From a checkpoint of a small transformer trained on Wikipedia: tied embeddings, 296M tokens.
MLP neurons of a small language model. Each row is named by its layer, matrix (up: input weights) and neuron, and shows model dimensions 0-127. Each number is 128 + 24 x the weight over its row's rms, rounded and kept within 0 to 255. Numbers have three digits each.
After each neuron's rows, "fires after" lists the tokens most often just before its 100 highest values on Wikipedia text that the model never trained on.

L5.up376:137116068155137157136160142107120103110140091159135063148119144172137097153121095120139132121107076154142102113105144166127118128079145162171122099173145118143141130120108131109135145122157138152125116148128138162104113162158153101141116101167142137132111157153160120123142143126127144112105124109144132150137134132106151153141127078124116084145128144094089171104128153111116079150157
fires after: " V", " v", "ot", "ir", "et", "o"

L5.up400:122095131134186158115148107174129135144128092115132130115122118108117155124118106152125150122108155143148100092156109138158125123143142129111147149096165172167127123126181126140088111101131132090123136133150141126125170115171090075158119145132130120123114165153113107144135112110084135104069125124069099134159149162099141113119124123120070154130131131169118109137097157102132108139114
fires after: "r", "l", "ol", "or", "av", "oc"

L3.up42:140114152110135143176125160147115118116093100118148095151142133154132097050136126123076114141093154127080106144110152134178126132125148163151143121135119194120123117158131122158113122096103108131126145100165165141115118111164128114119111153106120121156135109157133145128102107133177144147143123138112128134107153125100105116102145122135151103128120120114101138145135110081105145114121
fires after: "\n"

L5.up529:108092107070210135073123136143156140098090137112138146152091153114127152134110112173141116154142140117131091149161132134148137092115120181115130106154131127119141103167109144124143074101124108174151136099118148122111122186142134157114160108134152184136129148128094079116178124095135139141105125096161121104150092159179116136140117124095129153136123113116124109126125152109137130101120
fires after: " st", "re", " o", "g", " T", " D"

L6.up526:164149143147108101141101150156077135174141105129083112165129140153086170071095183095104138158130159132121122158139090142111127109059134116118089117113131112151133127139139111161137131143106149130119114112113107119135100170151128116155108154118140095127116132111138117146066122087094155115143162141140103113169114138128128133125154146141122119119140135187122104172126102151086089168159
fires after: " Le", "a", "ad", " N", "l", "al"

L5.up950:153146121114148099115108116138117120086129149164109138154128094112105114116151122143117160130112102126147141142110114132121139126136179141094186115099167161113101165157097163108108108145135141115146086123121153131136082111152141136128115176139085132117127130126092125091095088162095099090143104157128134138155121104142161107135091072126162121149103161128104133111134120123064133131103
fires after: " in", " a", " ", "%", "s", "ome"

L6.up231:175134130112108111129108130136077108130153123143148127143153097102130118160122160149117127112117089145116158110124149163138103081134125099126134121173105121124153116126097151123112125107099145117130155075143121172130122123134144164096131084130165156125089156164109123093107122155099085109180140142137111104151159154125139101115111128122152159081135139158140113153128103119149111135110
fires after: "s", "==", "es", "ing"

L4.up305:124121133146136155145108137125136114141105138122141101178144131126159105090148142118052126155082137159148131116128117127121081121109107119179150107122121181146098158111137118137155120091151112122119127124122185138113109155153125112165173157129124112163143130123171085164116136151077096094121146086109115141105154165082122133149097114107169115123109134120116156095136124108145135123136
fires after: "\n", ")"

L5.up996:175163121154099179109123144102112165098126147140162120123101155138129127148125121096139128101053157077133097112110110158133145124071182143118117105126119157091136120122128116122125126132091130101115122141126144087137126149149121184167103077139137121123096132124132108130136112137136139114112164091155124082143133114136131116159124138117126095126146123099129111086116180198171141095168
fires after: "e", "'", " t", " I", " e", " T"

L8.up834:129140126138132138160129102105150190140172122113108140098095144105168113139191126133101120133118130127157147122096141154131120152131140135157177120149101115112106163118150130127125063142111127162120135108154133147126083134157078121122114111171114149089124137111139124127123128147134100164088125161109148121131120150118146118171149156133074110116141111124122150142122148093157130123181
fires after: " c", " p", "ro", "c", " C", "C"

L6.up612:127125132102124171117186114126122140079154156094160127125153149092159140092122152139159103099117109152152130132124131167099111166126140130153138124120161143098144111144110130127109142075158095135121121110128128135124090116121102130096144100141139096122091103121138091173106111096093147100094144082118117140122165119175120168131162146115085113128129141175089190130168141149120105099131
fires after: " to", "as", "a", "om", "e"

L6.up721:113085135063147175146124129147097121097138154111161051131124146112110128131108112102170119118148130109173131127139171179142126135116150152124118119127110149134131120095104109147126075103156138117128165109113093117120105107109108118125153139149147163094140124142157170138129153153109143065107157111134126164141118111116162172152114135153111115073147140138114141098137111084078124129163
fires after: "a", "b", "c", " to", "'", " o"

L3.up113:131121096102148121109134132147108142123153139162130160178148110129121102131151146103144141128149122119135108143081163146171179131112110174095168125126123157120116127153104122126145133176116130101133127116101158130094134131128171072112114115109165149147124097144106117095107141085113124132088113097124118152140133108142141119131132127145144179116116135142093096062132105131136158145136
fires after: "amp", "o", " w", " which", " wh", " W"

L5.up100:157147126132140095113176147133069087176146138150152132134152102102122147101180093115117071131162138137115162124099110112129146099094116124143136173150138121109118162096139123150162073100191126144097132096140128135142182160145090125159134132150126157150129112082100157127125160144124174174142068152135128131121115136127137115139118150101144062076111092114119143118122129166106131157136
fires after: " F", " f", "amp", "l", "r"

L7.up54:102105157165135125099101160120098106095141113165084086135158116125119158143105107102128139139132127123130120090125128109103144143120150150127088102130154141129110109140141115130152138174161119134147114177139147147079150151186091108142142146145113149113088141149116121105119102124113141146147140117172125167124140124156117145108132076100128119115119177078119102142134176111123113158178
fires after: "ot", "o", "e", "ap"

L6.up269:122137153095147134112128133138147132126139122087122117147108108103113150092133147102105147151084121133118149105137097123135112116142144109125109138143148154167062219088108112161126148144154146136116125135130119106167140149155138069079191156071160148111097159113135142098151152148172126127109121120096121126114134133131175130120164095127102109142127138116132109136126114146126147127135
fires after: " K", "ro", "all", "a", "r", "l"

L8.up533:162094133122112124148131120158126122115105160144164105113121143118126111131131112144141153149097087150078115089131140118103105124171079113101090144139090168175099144126096120144132110123115132163100138118131111161093128095128111116149128113144140167097107183144125105125159103150086185150174152118167152124102162131117175145152134133138133114133154135102127125114096156078131141169154
fires after: " c", " C", "c", " in", "ro"

L3.up846:182107165100145126121103137117119155131118107153138139159169147135131127145148102122098173097179143156087130152153118129106148113157153139126121125136160138109105101137146166110117146134107149060127086087118136171105119137121180154134085130133115126110132091134085116124129096099127123114154095134140126159138121119103117142143148110143126184132105138104098117093115100105152130110109
fires after: " w", " Un", " a", "%", " W"

L7.up606:134144142083102117155098160090109134131110100143106126115129102092169150111084169124101136074118110114077098128109100103141123169129143152104109154163140158138086112080093109096125141169126117131132109099153161130122147140133116133092109112125104150094125146124102123086141128052111103154160147124114147136143154171138140145134134121149125195128133175088122124082118145143138150089141
fires after: " M", " W", " m", " w", "ill"

L3.up312:152112124138162101116111115131140127105158112092137128139132131132127186114109150107132146124132142084106129116132147104126152109089157091098133089137110123124154149077133170142111120136103186126121143180127137094120137110150102149083155125143130126160163109146133102121097107162127157116137122122135146127126139134112111123123134123106137120117127128120152136121107146119146118111164
fires after: " l", " h", "ar", " e", " H", "ist"

L7.up989:106133105105145132168127091184104099144140135148131107112163118103110099159155146133164102092130125105073112126140128134166122128138137134117132119131117159104098153114130134128179111149120103115059145135117155094110123096190138150080135101189155121125156115119160121117115134109209135119146102132115166099097157122116116131139134161140090130098137138092153097142129138080153147138130
fires after: "m", " d", " m", " M", " c", "D"

L7.up878:086137121156134092082147104123108122117170117118095145156133141120130142151148138132102116122150133170100133114129131153121155090125142121121147111106103150153105110147100161141131083109153127112136114119147105121133114115144177171156110161166117137116122121101111156160116131139142100130155128151060150109115133128171095149133142165094116177168134115137167129140114131139176117160137
fires after: "ubl", "1", "9", "id", "0", "an"

L4.up833:140129117161137094122138176144094087087118155154096133119148121121102131154087117124122139145123107132157132069150100162138112117135112127124136144131170140132123124134101135104151147072102161151112169113123145138149145102085173115107164101144169115117099142126063124114098111139125122135119109131124123129145103129099056167087122122166149136133147114158085110129113127178135109140151
fires after: "s", "es", "ers", "ations", "pp"

L6.up697:127146110107126112161087141154105153127125121116099114165118132128133142146164097086130124133129138143101117119167160140172108150122146127146104138118102159127105129130186144146151119108097115140164173137116105119130137129124135148122131079138124149116130124134097084127119117119122127096138155104090171116177085126139126167087144142097138147118144113115124108141107141096100162091154
fires after: "or", "ar", "an", "am", "ul", "as"

L8.up58:118169107106132090150114136123085146160098134189126113132158174100074117083156144160142153174098120102142140137117146123118142126142154125101147103138148110070141155129130141170168155165105136143131130160131111141171142109170132108126127111117145097132143090103154095101097112089116114113131141185158091152159105093119113120138108105103114126116135178122141104093157145148101082121168
fires after: "al", "d", "l", "L", "if", " |"

L5.up420:164171136128110133126113096118170147163115131096097096097114150057149178142130129128105131130063136085119110124123108129120112117139124156092104152174155161121143047106156115164148159132142103130094172094165131142141117129180147134110152124149115142133121132121113110123119112138148115086103159118185129101147108139159127171125124152124124083129109185072117140052110098136133122130141
fires after: "u", " Le", "e", "il", " T"

L4.up141:162130116117133161093138074123140141131116134151159139155194158090183146128134105116161124117090148134121105123144117108140164154110150141090113059149142127134123119129152144121154127110111120091081097130133146112124080128129123182071127118135148135097079111074129105129114100107174120109177135135143108118119126122124129157124122138137123089139145170129134122107146142136142107130132
fires after: " W", " E", "'", "W", " Le", "e"

L7.up313:106137142090155108169145109138099132154092159109165105122140119081126098100134142138161143108142093135102158101117129175122115114155136118122128148131080128156108125125108085157150109143095127158115138120156159136161136091136132127121135135176090141072098123134117117139141097135129126148132127131120150166121126139117121125109158178117104126124136137083152136146142195092138164139154
fires after: " c", "c", " d", " the", "s", " |"

L3.up175:110145127114158109106122161126104088126126140097165150170121080103130113115102140157129139127157118141156153125086124190140128107182121120114167126125109106151131104089115142107125144127103135134135133075159086120133098176126173179086132117145151163130129148114101089087079104116119121140171129115127127133116156141068153162156112148096168130154138105118128143123111099120152155128142
fires after: "d", " st", " ad", " pro", "cl"

L5.up269:076085180111190157146131130123128138141145160096134132125108120123122104135129170110135138121111139137095081144148063124106132179120139120113113092158140142084148131112178106160087116161148149124120129125123182087107144133170107081146155117132166121112137161109127109148109130137127075104100133079097125117125145158147135173133116122160111144108103132153123138130084111105146156119127
fires after: "l", " b", " o", "r", "er", "o"

L8.up340:101148131095143145134110123105145169101110157093098095116089119146113130065182132123101128119128128143130127088116098149142119103149148131121121124133117146116079122145112165167094140168121120072139124112135127136134123089163116121107136157132129150107112118164118148138126119142158096132172110125143131169110159155138128082152112137128148144169098180159109123143120156157131144140128
fires after: "c", "ing", " s", "is", "og"

L5.up22:154064086147127141093113137113126148141134120111132110143135132128161120075129154122121137121113134165079129157159125160133147170155092126097170164158137132117124121097125134161116144150105134140093154149100108081140103135139090114071150114117090118122145122157137109083120142116141152150119137181141088139122114169120173132121139132154182084102123140136139163152112117098108159066130
fires after: " B", " t", " T", " d", " b", "D"

L3.up507:115151121117106125106106114092127121171106136130094139136130151107124096096138112187161152113113144149119134159154102108146137110074150097123097138138160135099119154134101103147124155096093144144186165126106126176137087171149131083124122097152133150147123146118104103128069125124131115144121147125127104113164136147094134146114134102125150108123111150099138147115116121134157097107140
fires after: " m", " l", " |", " f", "i", " b"

L4.up148:131139150079109105149136114131112132093103147125160129182115144123126134110130110131133116163141149132083143122094125104152110140134153181156134135125106129135132122129136128145144081133072147127120160097136139132073139128117111107104120110109104172167176103121147154127117190090127116129133064123130113101148170093133116124094146155134119081128116149160131125129133133119126159131101
fires after: "\n", ")", " is", " was"

L4.up441:148132140112139137176096167170087126128116079130134126138137126101121135110142116116079115126128126106103152140102134128134137143139143141098081144123162129127110143076144092111143122164087110101163171102133117179086117162118119106107145157135124137122127162117122154145108129049142149122122144151144127158111124129134148072083129168136156133132110114185096087120130147105141156116112
fires after: "iv", " R", " r", "m", " M", "v"

L6.up192:121098134121132155115125099112126141159132138148102110085132112132106106104101140082141152175091093101095131141133126116115134139130139095162142114139148127109102131109098102115131102114142143149125119109115113158141113107127123163153125116130113124109152122096169127133098078140142125135190146141076093134148131137079155146138143136124130143119120135106130165126117158151133149142124
fires after: " Mar", "p", " J", "at"

L3.up60:092123103138150153121123149137127154121151104145121162112163165135132146096126151150133126114125144114115173159103124131171126165162160144084093095162141118127140135101148131149100150107115137145156171161103129125109131172109113112112127121118122126104104158132129138124074134110147139143132139137151084106148149160103151130113164116161109106087107155136095149115138137118116098150089
fires after: " r", " l", " b", "v", " Y", " B"

L6.up227:102154166097134119128139158146100104126134146127137120149107154087136177124107153113094107161107130097120142128131115117166099119101173127095155116123167123115118164134163125163127119148155078148125116150098111117158160126113095110091132174121172118120121118079078096141114123127149175125102045122159121106136136157142100135131135092130130127120080079142130130132114134178095166131113
fires after: "ar", "r", "ol", "l", "al", "g"